python train.py --num_hidden_layers=19 --hidden_size=160 --intermediate_size=320 --norm_place="pre" --norm_eps=1e-05 --init="normal" --init_std_o=0.0395 --init_std_up=0.0395 --lr_head=0.00694 --warmup_steps=474
MLP neurons of a small language model. Each row is named by its layer, matrix (up: input weights; down: output weights) and neuron, and shows model dimensions 0-159. Each number is 500 + 50 x the weight over its row's rms, rounded and kept within 0 to 999. Numbers have three digits each.
After each neuron's rows, "fires on" lists the tokens most often at its 100 highest values on Wikipedia text that the model never trained on; "fires after" lists the tokens most often just before its 100 highest values on Wikipedia text that the model never trained on.

L9.up29:563479427599547488481485450521533485563481476526461479507485564455482578548582537452543528492486462423486454589448459446629534427427410537480496507521513425486448435409448581553554444468470484450490486489531455517488514477474554492449534524503499503459450526516545529514489511515466467413464520545497570543461586483526471445558496481533415547537549548445483504592569423529530513522488458602443506553423565452510536554637536599487595607538475508429590517456451534546535425601449533
L9.down29:464542588440551499485473471515559534520452514496418458594554468537504510410522465433540546508523471453496423575463519440438449486553436490499474535525527545526483582410523507418432573475472471452521538583555496425535493419369489495485495564501527604449465461463472478487574524527591517481367561439453607532494520477524495565479412494532565477532462554483556405495489524555529441522498601470455533390583507550433515563516467546421420561416554492452480509557504464531520501492539545
fires on: "ib", "\n", "ab", "ol", "°", "ra"
fires after: "\n", " B", " G", " g", " H"

L12.up67:526472576494443564459545378407462515506452484493449550537537496522572531525491479597514529482538498486526438564477549516570465562454534492424457339527581471437443526517528505491571476561544558435557562506521387494445458473551480579401571555455539512431432504496504464473498520448502569524475535530435506527481451502540410497581474529459474461496535488515500524555450423552566601512471394426411398487576488503535482595500504535486542581556503433466555509598483500503540489433536493
L12.down67:504473475451638594502480568506472471517594493520437530579483500495469570463489404474459484487487489464526471461532381475562533585498503500605463483476429437425517522499550505444563431490561484498459405620468462499555549517513519415537448448427547467514370501496428575521534521516462516468514511487555469530423478524480461487603388479489453514535542488493520545507497441449569518501538495436453513456526537585463516546556487480474538470570545528593420626500429500415443561555525562
fires on: "ir", "ron", "if", "re", "iv"
fires after: " st", " g", " B", " w", " f", " b"

L14.up69:565529497567569598601455500479465505401515470492463523511535579506427414523583511489595463451409544534528509485590478518539527445442456582426418531451514475534456529462509570557496490486516538533511391486480530566479436574443491493498445496487434495436626518500459541492519511458463533470442535596508519375548429479497542518535532488539422544506404557470414619551473511523501442402472521511549396370481525507510522495517509514524596465419515542545501482531492558513509502560513465
L14.down69:471538475520508493481570496493498529562503527372486552485500489557569462444533462485393566586589533633571427470600476492507411558426429466534458490559537538511543493481469560479469498459511441432512518482462466578568556451539478561512413483530542516480548545582490497479487504483474504443496606425546573603421423503457530520515509575441489503397575628513532442484527443457573459480433516501508435548473567469551470537517452512472542487515397494492502502490415435562480415463475461
fires on: "id", "am", "il", "d", "ul"
fires after: " S", " cons", " an", " J", " s", " a"

L9.up134:468459421439504580543536497472492524475431463533486570502620541552514477455496501530556545485467525471450484444504530557470499488360580545491427426526432460552552476556629498460505475592526492573564514515409438580558548521476532570536512492476534391453460530522526521510537502565532491504558466479558539492527417470479466484497522591530539523640584508447549503473619426475498421490566546518475518460527442559471440521478541486451471416561468481487379443397536468476543517507461436
L9.down134:560474574486462513498553630479524599498410499537480449525501459484572492528537548517450523435410578521554462495569449595534589415455446499463480559476551409479555448515374494527531449526433566456404513557524457449499462500521497559452561523550498498522500453482486516480519508480568505581513495513502487374503487542505516570474483567481538470534440617599494476585422502480451492444476432522559469475431468437523558389355517537538536466504434484530539475479491492477486501574495592
fires on: "p", "it", "ar", "per", "t", "rom"
fires after: " ex", " comp", " in", "p"

L9.up265:463568353460517489484465478479548530464353485525458487505461517530530485534513380484504520480512401524472507518457548605518386464488526546497507540567502488463497530475445525519482475558537461512521548524585610494536524549487435539460561479539544456423466453548423574518553391553548456547585504602493503454493498417440517581509513464487435509541504475512565504410512494548480440513516590488478444545570444468566491488515517560460610436436493583474452502438422473492452411522465605
L9.down265:514493585624450492448436536495521476459539445475462423507470561401495518518542471557417463471364531440578507476508546519550451515495555454568415426496488458535474481485496532480587522375523559528510426486526503552462534541503551497432464563512476507557615547514477402386536481601423413508473498507454565490556511511480448494506515480471522489481505536474414502501471525539491531482472544562557457471396552456618480557500505443513413497510603466537482578513515416537557537602458469
fires on: "os", "-", "t", "resent", "ut"
fires after: " comp", " pro", "\n", "p", " rep", " Pro"

L6.up139:487430508493608602420488645472423504389509450490484493504568462506554575595532503549540590494423484475453414539526534511530406505491554526467432389481526480438480513546521465515469425504557493531475525553519453483484542475617397576504448445461464509483371521500470576446513555488497486585508500473501536470481539501533462580477446527554543464502552473478444491429479491533530480483450458620494542453447517579494503508495490573508571528577377489528490506530510600493556487506428445
L6.down139:479488438502568549544464519528475500392547530418560536518458491513487510523489541632526542528581458497414504539494509547566505464530465481481465414558507524552594512439410455538511628418527570563460465436464503538521590488572489519545500580439477503531475470497449600519512413477489495452487422407531511604450427460508507478543440553462551520501489499452387420545504482547542427551527473514591434516523588495432511454597505456508449534446477503513409570537394484494563454445505486
fires on: "E", " E", "19", "s", "W"
fires after: " (", " \"", "\n", "-", "==", "."

L8.up21:443524530482459505514526579477509607527472489518482469544474593489488526548463498548460503421507486524445545424550405524483392530505463437424445521538543473460509402489469533490572425508612426464599529510529481527462512492506558559468494489487515517488515532544498617518396426470480484587582503612472569495478505523530476499509485424439386500441572424444515461484537563502490518485497493506485514525503481507614467503476448577508628520492461515553447459601490634467512500529478350
L8.down21:521561594475513580581496487536621465420499533443707455575393448483395576518531469553514558523538533605531506489534547540500479465427542516473467507524464484504560502583460474617476481515404441559432516476468554497468541514517566395435491493500491549394577441449526509471502517499456530514464488453460503518537442524564417507432429500530501560463473522535413501523541476448475517535514460529542485577465515481476496426459432486495445397511490482499535448454538532527467508499592547
fires on: "=", "6", "ag", "ters", " both"
fires after: "\n", " (", " in"

L14.up209:483549339570476592441444454563553555444507497527449555532513583584511441524551450445521512516545451526439530414501551529492416498460552481503528497449424466542614541517607500524525580556486511502511562499475603549523488442551540517390469489492522523472559504477469509493507479543538608612501449449479493468483495514440505568442523588515509445513544425549450495487483486564536498423515480532485471441395351547563488573516447469459461528423464544473460451464516513494479463521389503
L14.down209:501443443434488479523534491623483442461471534470653452506428468428382540464422596449472443540493509481522451452473537464503427387522548560468585494553625619490523498577461475460552547554452478525475443471510480492411488551497493494577466516479563511489510517567448460476470549590483447563477526585480457532571474537483449530536499552460457478464533495437587480532478506493500499576549406478548448483513558600520453514460503514530426468522554524547457453437568482576459503435414535
fires on: "ar", "ul", "ord", "im", "ess", "at"
fires after: " acc", " comp", "x", "cc", "im", "c"

L10.up161:518530476497505430539467408462560480504529496547492491550537501485542454547514511483495586536514404490538520595459521463500423572618603409476480497498523484476409567405567539505416534522565525518540563510525401486520494462489495582572539460548467475534467532523449545425456494422362584566419497467506538520561410483524543449491578393547471445550546580438469448487522500563524586439464511548483447476529501492430435422457511564496517471482525516412395494482545543540586475474533529
L10.down161:531604548519500518393516522505482535553496572515561554463530469488501480476453419585520466524481511576512368493477490516393433406486451547608513527540562663538545498426476423480526520441505462488452485548486470537455491450405550467493549575511503399510553495539533517447504431538560467484562509464538448479488551466473582521518450518502490486385464451502482498556444593412503494512522456519539466583477489480520518473491452542557420519496456443521607573535578532432408486503423581
fires on: "uss", "ill", " pr", "lect", "inc", "ic"
fires after: " R", " w", "o", " st", " se", " L"

L10.up73:554533481563505587552551466581481542497477460574467520549636481522534414457620456402557486490363525522537559491528490587433478483445571467402454471532437465474453537428512589487581456549539476432473501467501402492502365479473460577543516462521520553557560486534431611528526450544414528604507487481518519480484509460514532495521451483549526510449488477512491623398508468495587551465478527514499561500440477494492441520439541536456449497492452500481536476467428489475509458565445552
L10.down73:433483468499539446598475452497482444595551471465562512406398363475544544594456482526494476513585395513504542456490579451592492607501472499481524451534513522499533534413486426530507465577497439553465535592550518479443469557516431498558487471512536468566468578503562469507466541527551484463603471485540524378526402552482470538589458494468398467507468550532480495430522509447494460521555500596449503577441525518506453516525522496469514373483506517511466515474487457633490485463527556
fires on: "al", "stit", "ol", "ed", " the"
fires after: " In", " V", " C", " S", "ced", " in"

L13.up295:444492415460582503437412506520471462475457483505448469528473427579458580525508412371445475530561398489583493528491513589589489471493408528461448454539526500516541533570533490521474500502499622465511575530566489501445507460514489476573566488484461539461513566544549486494456514524397563490455549474487486393548399458413459606465502487512490564451475452494453583502577452625470405414529553517512536515495438448492522541493522538405543474542493533554463564514565561475494547481488430
L13.down295:545447530498474519469513488540539515535555449481568443470475490473619514468506503481529436433589576467567510508472540439529525461507472520547476545493455534540382430495551532564507505549425525467427590480518449433567445518542480523476489451496455450670437543474497503477508469507510477507430490512480517571526450603482526484544491492463506579434578478480378501528385587482574504497513488505493499330470587529514465495444428509547483519492649516460413455509538563496487517422475422
fires on: "arri", "on", "ight", "et", "ar"
fires after: " m", "m", " M", "l", "om", "im"

L10.up119:502520461505559469465449531454437478496408469596475577597450644521521487418511553506497573528450491493450479463537617511500557486434502480398486504444494441548518516558541573579489480532509522510522491478578487492517543496463586549525540548504598549498480476489519512461521562537501543465563403541536501462535552413495537412498467432560488429587537465439418486512543462536502357493464565467552537594447463408554451505500525558488443413493456478522546493487572523529568449455413405
L10.down119:511513550489519420555454546528593539522556441447422488566486560442534465600469651541472384443526527532479524525522451546491431489452489533586424475576574430476588442556425483480510521485377492564449562496472533487575618479419481472438470435445478482474457470552457465563497474493571504432555455441499493402457504413510472504448503534449558521452554500549488503404509436500481500569422522485462570474537523453477522552550509451534483588620525499465476436523500516511488540474531461
fires on: "v", "per", "l", "p", "m"
fires after: " pre", " re", " ex", " comp", "ro"

L10.up72:527514402510532449470491525486490474502435425539482457516601535477662457505518507432549490519497521500512376557516531454518523347450474580470582481473505482520495522555522518537518444522526512536591543508526468556455455488453529530460522472464538496423479502479457456516585455446493534317501472544493546475579546433442531470450489517549544517526442396565424565493440514604456509559449513510481558428421538548497539567549552506504531451482506577498460514491401481521409574532438556
L10.down72:511487473478436519497494380521489580461521536491468556452543454464469502601543505459558499505424453552508479422499529546516479590488516564475588486605511464400480536449520489481441590515477485492510530480395451537509477548488508498485510536502473490566449529467522414466448459558451455491483502419502573459554513523390573665508451453448547465589577495445604506499582480556479430522476414453431478554566523557472454472545604489558463605537449486456502491485500431429583496577517509
fires on: "a", "in", "er", "en", "or", "o"
fires after: " c", " cl", "c", " C"

L10.up124:486464488451570524461499428593505454481486510516433614445526585545497521512499548439448502479383505525510545553536509578553451424487488503473369506435358477423586473534572535540440542604510507500459515493566467450567461510489463483514438408528456568557545564488502509527544524517513501431537507453449508513503521544557551535582452494571407436492579488467517560529436540629508487543485535498459442526533462522535437444486528531497520382612397462492491539427458530493476572535479518
L10.down124:413543544510524494476507539496473468516509506573490431429466458425461555510394575447490532479478533482504581516459479585489529482479505497505529546463554449461465448548492493530502422463570446513501538514497526511513513507503529564550578510569393469535570528435489524449482529499491476565564553388566454480568507480549513509411525522614510428451508506512522444597532541505378528469550545424483528432542454433505527585390535434517458573380563507577451503451612466515490529338456490
fires on: "I", "A", "E", "C", "F", "S"
fires after: "F", "I", "S", "E", "R", "A"

L9.up36:568582528493465508459519543532303487500480487534451508524512511534568471500534546470540484451490392508516486582577470530469568427536517573508397495527557499416452553469569631519460460446507548504525628523453428519470381424555523543514531497417470512520487522530521487477454472469505522458451532496544500556423535471548390439505420454501451551550460458509466524435432592451480528455474492512474539459445564463530462453528503665471458541526470563494536481541530540453528528514489426
L9.down36:532468514534518491606436467522582415500575457438551440552453486435529513480389433557478438453513527495471444452492449517453425469542480523559483569439438617491481489514493523505520591494522460483519521622469557485563522533423524477413511531448418472539521537435546431512481448463577515533451497515490448521532574509567495381479525508500528489535537491432448563555516518473540549490527483466469467528522578472400461594596474478507430620353486538489547394470490542533455423495458518
fires on: " S", " trans", "A", " Is", " Ad", "an"
fires after: " the", " S", " (", " an", " by"

L9.up279:515507508500449490507550571495492489431427461531449584507606541541470432467596489492504463478516483528543467423514487542468495432490491523459418539498476510487492505550500510531427532510513508502527541469445494493476605600412467466491511558480642484416544470448443560613499540435457497474483440539592567462534469451466540562496486502473568457498534514562455568416574509537532439428482563594465512556463438628557486482489649492526486374435492444526495518370500436504482543448475511
L9.down279:565564582443517527647503440481517535460462576530462537507466519532516486588532549495465459426504484537492462542479479567580466516541506439472438453561499474528540459464597545425494523473382499499491505465485522498571593501587599489452513392560524544454443486372498538393460444500494495490549463419489532401417515409462541428506470512591544463508487483499504495504530492474477466482496465527439414500402440451479500565606557486602470544489481537488500515493501588524587533600489517
fires on: "f", "rom", "v", "qu", "p"
fires after: " con", " p", " in", " pre", " ex"

L9.up168:482473530513525588487556449565512583507452540527473592509517600571534452500576464496553485526436526415478478473647471535536507423505542472444469417547452490533527473557562573450504452505572601561498548516504441527498453479487444538442655517525516538487548508524505515429542480518534420500555543502459559434522423482500417474503419424510486517517564494529415527491634396511589420489492474531501569480447401453484527460481529543454510437551425534405495502482433513518528439549528536
L9.down168:456475517462552535570499424538590537493561589582585478403459440499537550479493468539410472565456450437530558563551516494454564500495536451512554437538552538515534406484508525463497542474387593508506623626465515446508614533498499462467554639489518522579513441520503498463490549490492453482502467514453590493569436471492452508403427522520557455552534494489495499409582417477490529471462414490491468556429498556504487474483567489497488418586543470417467441444473510519469462483459460
fires on: " the", ":", " its"
fires after: " in", " at", " 2", " 4", " 3", " In"

L9.up114:529495406528536458481510413525423639497504470484483533544579536578488506520509454459551497483473522428495505440529442478483466472470530516444478494519518471472435454582602550454514378442501502475531546481415525506498478493638502516517468426455532570492636446519505485499561415454536603618445614526477515455483495565516470559594552362505461570475503491540513497464514562541485516497479547533521462485462465443515516493531492547427512563432418557487499509419631561477527506509474442
L9.down114:455452478475448478556475495428396499503485537513405452464492490497527469517543570489562445558569514474471506552457519503585588553527556528466499513565519521495403498483388456502569496463424514529394529535393584451536505542477532399458490447514577424533452542504423450525463476425467556443570466487497410579525503510528422462462505504512574495573441559466428485573534447511582616401438549576541467504466624522459455521479540523543492401504534500492513506523485477466478492533581591
fires on: "y", "k", "m", "t", "od"
fires after: " S", "S", " s", " pre", " Pre", "s"

L9.up159:521448459472548585443507470621456549489464396508457503504483524435496500459495486496523518444442499575541478604510528496512461569472431493441393498541471473536563554603533479632484434627495469514509427473508453472466507529495512545516536495541382479523485479520556552577565492480495558476515429417460531511517491544461499487575516504547469490412532484607496453411508540516546485524489575492516487566597541473513427492550514485417558513420411543478563560521372510434506415529416428
L9.down159:527552480602540539469535544486435437510519600506525448490522538509573527512495428579403517493492468640618487455514502472511502537446468497488483460556491570491543594433507497449609441485661509494543503640538519551539454566529602466509473492405499442364498559496483513433514544431435457450471574444558583479462479542449477532458529489529480513487513447455467531508545459528517512436506497481446588428452496437459476473483440542434506455476477463450474446502457522543530527580555456
fires on: "ed", "et", "ect", "ased", "and"
fires after: " mov", " comp", "p", " sign", "urn"

L8.up27:502457469515579589425502471537435627480444492524498554543537564515499562543512463523533613525505515467507479411498381490560449449502609457426507515527525486485523432394559545459487428436563513569467533596505519546500510531626492498501499508477457475502536496509513611514457534537512596507483439566518541536417443363425455480511534440508471465580502504434442568511502535468454479434526472590461518509424492487455498473448479550495428503492466562539433537542506669477540511497513504
L8.down27:439506447514480580489529512688448481466526421498442605496502554529446515545561504581518536421597472429505498496496442380572469485514561552421554488502457446431599523450479469499441542512417467520531550542401519510529469547470463503436447559518432488422448466546485480510490491444556474457571636476479558532471494467536503566480499499493486440424496523488558431540521414455424445523529557484512487579604466533582488494522531475490416462451505517543555573490490520568483466493412478
fires on: "\n", "s", "v", "r", "\""
fires after: "\n", " (", " =", " \""

L8.up318:532423407475564542491498472489446538503518478523486511450515565477487502556498380502599575547479475461460449522448498507506494436490547495440559524524544501508498482421541610527486476523476540556562542498405485566397471460609538563424558425451501534627573509454442497482485604438511575506417512508389513508535504510446469505567561388552406511581468462494452496453543533588464478482510494444477582452487400510538501482506475509514565506514528543610507546421501560409480565532512441
L8.down318:511504464477468525549504550531512460478624589549463584502511554495503478491496458547497439477532494467426549449497497487495498486590531454541533543469491508436460544449441394470534524494426474501493384433479497390597478550475560498532518453492590516512528428461541521493539544497578430575524431493530514511478513552514427519475375472495494334487461647529527525484491409506536527522516535528443489458471446532403478512571569612461418543466477513499501490543544542445618534545494401
fires on: "y", "t", "id", "ect", "k", "ict"
fires after: " s", " S", " h", "S", " f", " an"

L6.up140:606486601481485546555447446479464512524435462536463483537494551514530556499468456442519508570454432520503453489538518555517491458452643470479405458651532437556539462426549568480469440502560522586534563544521391503476469487519501475529482486485519549435532517523483517498474496465465602513423512571461564486492419377466395483467485541551465538494630450507523544408568401543519512518485516576461517486493488486478471478554522612421507511537481491526469447654526537518494496487519452
L6.down140:481529518554473504551480551496502456543514582541664462467469538520369439463584546518457455428520547472513694532466521539398530543471483575482446487558489457575566550510525423466505584619516548490425521434459526518398519484476445502486476570356504442421506492553492511550579502466465488554558517467494542529507532565551490492465492589490534521514463442520454451523484451539534460492543439426543549492520493499495452567448485434456521472418505505537520512463481391533487441507507511
fires on: "=", "|", "er", "-", "v"
fires after: "\n", " \"", " ("

L6.up162:520529529589572492417557419528522536474428538508474508503593630529438505462574481516509546467492614500475453533530527521571451341406532521480542545444522457475497458506468545575416469469564477538511579545509502513412426509529530465458507580433467456544486496486506553425443579575499474541571453577518506525506514504465532475498456481524500521404512463482345548536469567542450545530480532560465503477460493460530483512519472502417531499483424527458463527520438642464517489542530634
L6.down162:516496551421545433542454599513488424513482499475447456588490559464518471435510431493428484504553505498479430466534605468505557407419392552546430557503458487504506504419491507474498542516368579517493508408457587580482596462513524645479592545533484469426409464539581438559546503469513483477523434431474559477489586589477557426457517420501551522537483503506484487586489540567530430519540548498472496515464500488508490480494553416444500577562492464506549472413525505485467552435530476
fires on: "\n", " a", "A", "The", "G", " high"
fires after: "\n", " =", "=="

L10.up270:676442484473583561430494404476446548425464473564429498480513505588518538492550505472451487522603458454529581474444471515559420517606458494478418513532503477499506529443502478498529483495510522538398432562547454513588556518517470479524459461380493484458520464482478487619515550510461580469471508477435571462494506513405414499525500434468529527532509590521490594441533526593431466449481495433509549525437484513543523586443562569438580480537559492521451483523453515481394508514441475
L10.down270:460476441520473520527507495501565541471483482626483483436443529521526483478417491431500537470481511582537523517458460490478484486605554499556496500460498472411581496555610538507454492573460449526500453402501501402499371459489436458485541599559549441603530535509516412499556425529504531481481519490515529572536541572505425621521592575462546423521514441561492447515466412455617433482435502507502444522484379478558498475462473511495522584541493472461575490431520533522420589512490524
fires on: "ow", "ov", "orn", "on", "ist", "ased"
fires after: " h", " b", " l", " rem", " m", " n"

L12.up227:452583455411503499429497512497609499462454434498438629532559575491516467531492549425598427552451560520457468447449540587562487456434465558488461462423390480520444486464590547501502491548522574464510579521473590546416545484553525546514596478460525535498582464492480508534540418413493499468537486502497501476523585528496449565473441469550485463490570498413481578478482485490538424435507555509478548530512460477447435568566578495500456615466563510542493523410537422570453523525444512
L12.down227:455482437553519581554523549610506505483526426488490485525492585553543476501474389386535515532582593502513516431511497506487449504536602473551580487567530414497625541533466535515399542619559494542445536552498376474455463541469469431539409522509564420436505497493519531461533460535459483477474444509413471417471513510477453500527514490560473457462487495530552558388471537459504527592493477458491505505451536509511454509520553467614367478490462452546528442554523546471555465427472448
fires on: "om", "0", "ess", "u", "i", "ord"
fires after: " 19", "on", "cc", " acc", " Col", "c"

L8.up180:466518450582543525422497455472492524419425433540471462581557576508474511531556491484482509468493554484565443476456522514645457411471555459454454472424527473470510448491583570549446447464496518558520495478431519547407518567474487490517530499495512488505513556529417605546538537549499560527504466571438549396464403412521498588482574455473481487506504420303537533421515495565537490482491490541512452498541535485431472518511438528445487526530431513554558552630521493484470534452431443
L8.down180:560516535542548462517526517456544615511549446451566479608514515570510422539522518607543406410381547470449471558467484446407526419531421535544431525443561538430545463473450488502475570445488448512488519460468452511489483443516466448474619498481583480544581495466401392468508537419523519564458460502558541504494453488587426606478534542556482482512514512500545487556605509544510521485540512487481485600561523445480461527586473513423502413483461451504426520438466528492514521495413499
fires on: "R", "\n", " R", "P", "p"
fires after: "==", "===", " \"", " |", "\n", "|"

L8.up46:592464601539502476504421400541419565560477488493432540513513511442463572511542496563551599481543458430635508508506474485529502478439501438515458552551522478432523497416558542443496386586500573490493555553599508492571450525607466530437516418468504518490496557520562465507478521425441645433500435508502545424505432558392432458497583540449529520514562444473528517554543500521525515431487425510462475539486454441504540527484510565444463568490565401520467525523488502462457473514483472
L8.down46:429519502514519467481538536551610506456551471515499528474433538545542539480470466474471476502515431524542484516521385546513578538519506532475529514483483437438450483475512437548356525548530445523373396472480512570486546548531523501584472387568470475489564471533519493511506438446523487478542468485484379499466642494546426622577489521497497506585569511519664489554409523420469395436473491502518491533548529501454514449529564416464435566535478466530521476508514487510450412488498532
fires on: "ar", "orn", "ist", "iv"
fires after: " b", " g", " st", " f", " l"

L13.up200:558407440562545526440430417464417574462518484513480452454558567554531521535572506466505581547409454398474508446459488458581468487527543483460511622557542494483495546442520500510481503507502507458490507596578540561551393473586446519372441408474450494475468516496442461520507499471463538552434537532485506454402525420523499562541562481547472453483493545533514562437443545620539590564495465486416527526560446514524513493481510494466491606555477517562433573494464527507477486507386441
L13.down200:472541510563473552523531524587545520494514549505515492554322481426519421488493459525484618551472515556528540428539502504469533462518522444502521468500596584526515549529447536508555453599372528497434455447575551409451483517486556459458495517534460513517541463447440486499513414537452506451451403446423484540576543492533382482516432487372544577497489466434614409487542447500474499430522560537611544443465579489456564510483475475535523506553517500519454455471508552531478467470525502
fires on: "ame", "old", "iv", "\n", "eral", "ar"
fires after: " g", " G", "\n", " h", "G"

L8.up59:571495406474456575458500398539450492538430447503477543452630552528528497516465483462490521581543463486514495516568485479566417477484374491496502501583526465549520470490544517508563467591462544479422462493467502455483519499489457483473496458456575348437468520520557503588551444488442505404474513630485651467540483446450489455454490501492561527542447517542525506494501597517489504455474453535515506481523474560572494561569567505541545537508432501595541622454451444514434567578460481
L8.down59:533534441554483425522616465534440393460518570459497573521589454495443498442471521502513526521509443538613400446469477420518439590430513466473543556531458473543459560509539599533473585526558483476490517460463451549515459501484563485519412477488619502503487487463548413521466454495443505517375558565513568499559503470468547523379525565562497453514488511514550556504583482597414506498518530453499601511439447474476473518576475476512597496508474494507439376529497443470522493589503475
fires on: "on", ".", "a", "in", "i"
fires after: " v", " D", "c", " P", " p"

L6.up231:457509436533451447551468453416549556383499467491487464538538429538569500543491495537561504559560489563446509488483452525550437538518438575463426515539523504404473554509429566546507560503595531554554539563509481524458531511492532524550510490444506436451425484541464535520466442492496452496499554413434528480529468486582484560476617532466561534509523502423457451472537612461463424315481502601490511435498501610536481445552544485493508512487403436434518436564428553470536512551426453
L6.down231:548483466542482502521475545482511568542541511533475423457451433595501526492557548516508484476486482569528494613565482537379562540485479527457455545541576490490458490454502470434515431479553478502504480510468587470455486514442592528528478476471560419512451466499527717464554429497534499508455467418551505575434523509403517450564518580430498475493463370444435488551491568516455460396524507403537492443528499497518467601501518423504520453466482444445462549477499493508402591515436549
fires on: "P", " P", "1", "2", "D"
fires after: " (", "(", "-", "{"

L6.up168:527514492551558566393510407466432492462429393489482524442520576585518554480620456462518602478495432381519445536476585589564453437487583545478512515558479469534551475492508502454465453539472488501451445463572551418502520522517522407436413486492485585452626500495477450537528514462482537481491551545551573529472455456492527499509427494530385501535531499464506554550511515507478527510479472536480573505508555439553512511540518565458465510533407515523469503529512575514532678586450547
L6.down168:567577423588552427514464514521475517594502490494420477609510517444510515505463494486532464444555419487471521451422521414474434582580457474580460516515612538497480520564450574440544534442523471495575547523482520508582548407391531420503508512529626529514425475521501475437474458457551441503420562531544460489526435528418443484443495475484537596579437572437518410469459514537505524458541561520453430472487519616503496505580524528485548472446552562494513502542547507508420438454507471
fires on: "\n", "er", "ff", "or"
fires after: "\n", " H", "A", "O"

L13.up36:517521491503607485488480356444477554435501521479453530551484577535514493594546489466477481524514497496464525439505540426592484485423509537422472505444555489525477502512498578548506455640511482567552506525430553642423467529501471547492518422389613422508478547512502527489584484462453569539390584470571512472496446544442554569521500479510468506513423557498487534376502450505478513502528450468431461343457448527495458551495474494517588514520522507437483539544469497460469454551467446
L13.down36:481479508544582504658583525525441473501465543516540526462540512520488405533483537398441532478540527456525406541565473481508574596415502450428481485566449471485490546491513482450554537440457408458504433444506512462565525409480517450479471505521527472445474540403527499553530549499425583529506353567525441508483507483551483432506589553508481490499562574454523487465519459630538506519589474511531576484596517519498457463555477564516525509509436491391445513463502447484440631453505507
fires on: "al", "ult", "t", "m", "us", "im"
fires after: " s", " m", "-", " t", " S", " f"

L12.up177:522494477472548531522394447627553528492338521536457567469510544509542473437565540464538479513495540516420504501481559569523508402503446507494520542523434478407548476511549532544513556554449629505545495503545477463454544473416560538457505524510506516464543450566504532440488366500460508385512427601577560519472418512575614485477434481464462465478466377515466534472486483548542606519526521496563431551528586452518408474521499515509525487532517484474433534418483430469484472479524507
L12.down177:496534480496544545421557535465436541604585515608382516404488500511364566523539405588493454451458464454499563490492475474516527486479503458508499439491483416530488580530398578539501357484477491554466529534548505465533495473505524510511542499512609553521503469482432550529534489452457523478499425460453421411549529447528422589421533538508550488539504567387448480592537444389501492461461431494431513502540509572492578557509503512547409520481510479501490572480492531519477454513552540
fires on: "F", "O", "A", " D", "our", "-"
fires after: " C", "C", "A", "D", "R"

L13.up42:509502552461534549524461439445483561439434476506480446518527506526602547561479546539548504520496477454407420527468469541577514407548547536471465443514549476403522467440564614574518485500508607545527494507419517546307446575551507471463515447350608462439519565552408479593507446466513444525482481543487517464515422505454502514487483470455576473453546462442487464470441540470539508429470498553465452539494512563424491440506571579527554499557512513540569525504498555465526501449547502
L13.down42:487563484551512457527500551504467440465611515374527554518458539527475450456537441482493452523493505494521462443480477463321493536414503474532526589532520643541448545526464430538439556381521533469369550391485564511589515481495528564552494576514507404567444426495543559529483542469534557569499445467465477512514488499532510443380493519520503514471499475513497498451492550550392485580547502488496526498504595427501472494520466461498455533464564513546438459616530517462440490557495509
fires on: "P", "p", "f", "-", "g", "T"
fires after: "-", " \"", "\n", " (", " un", " a"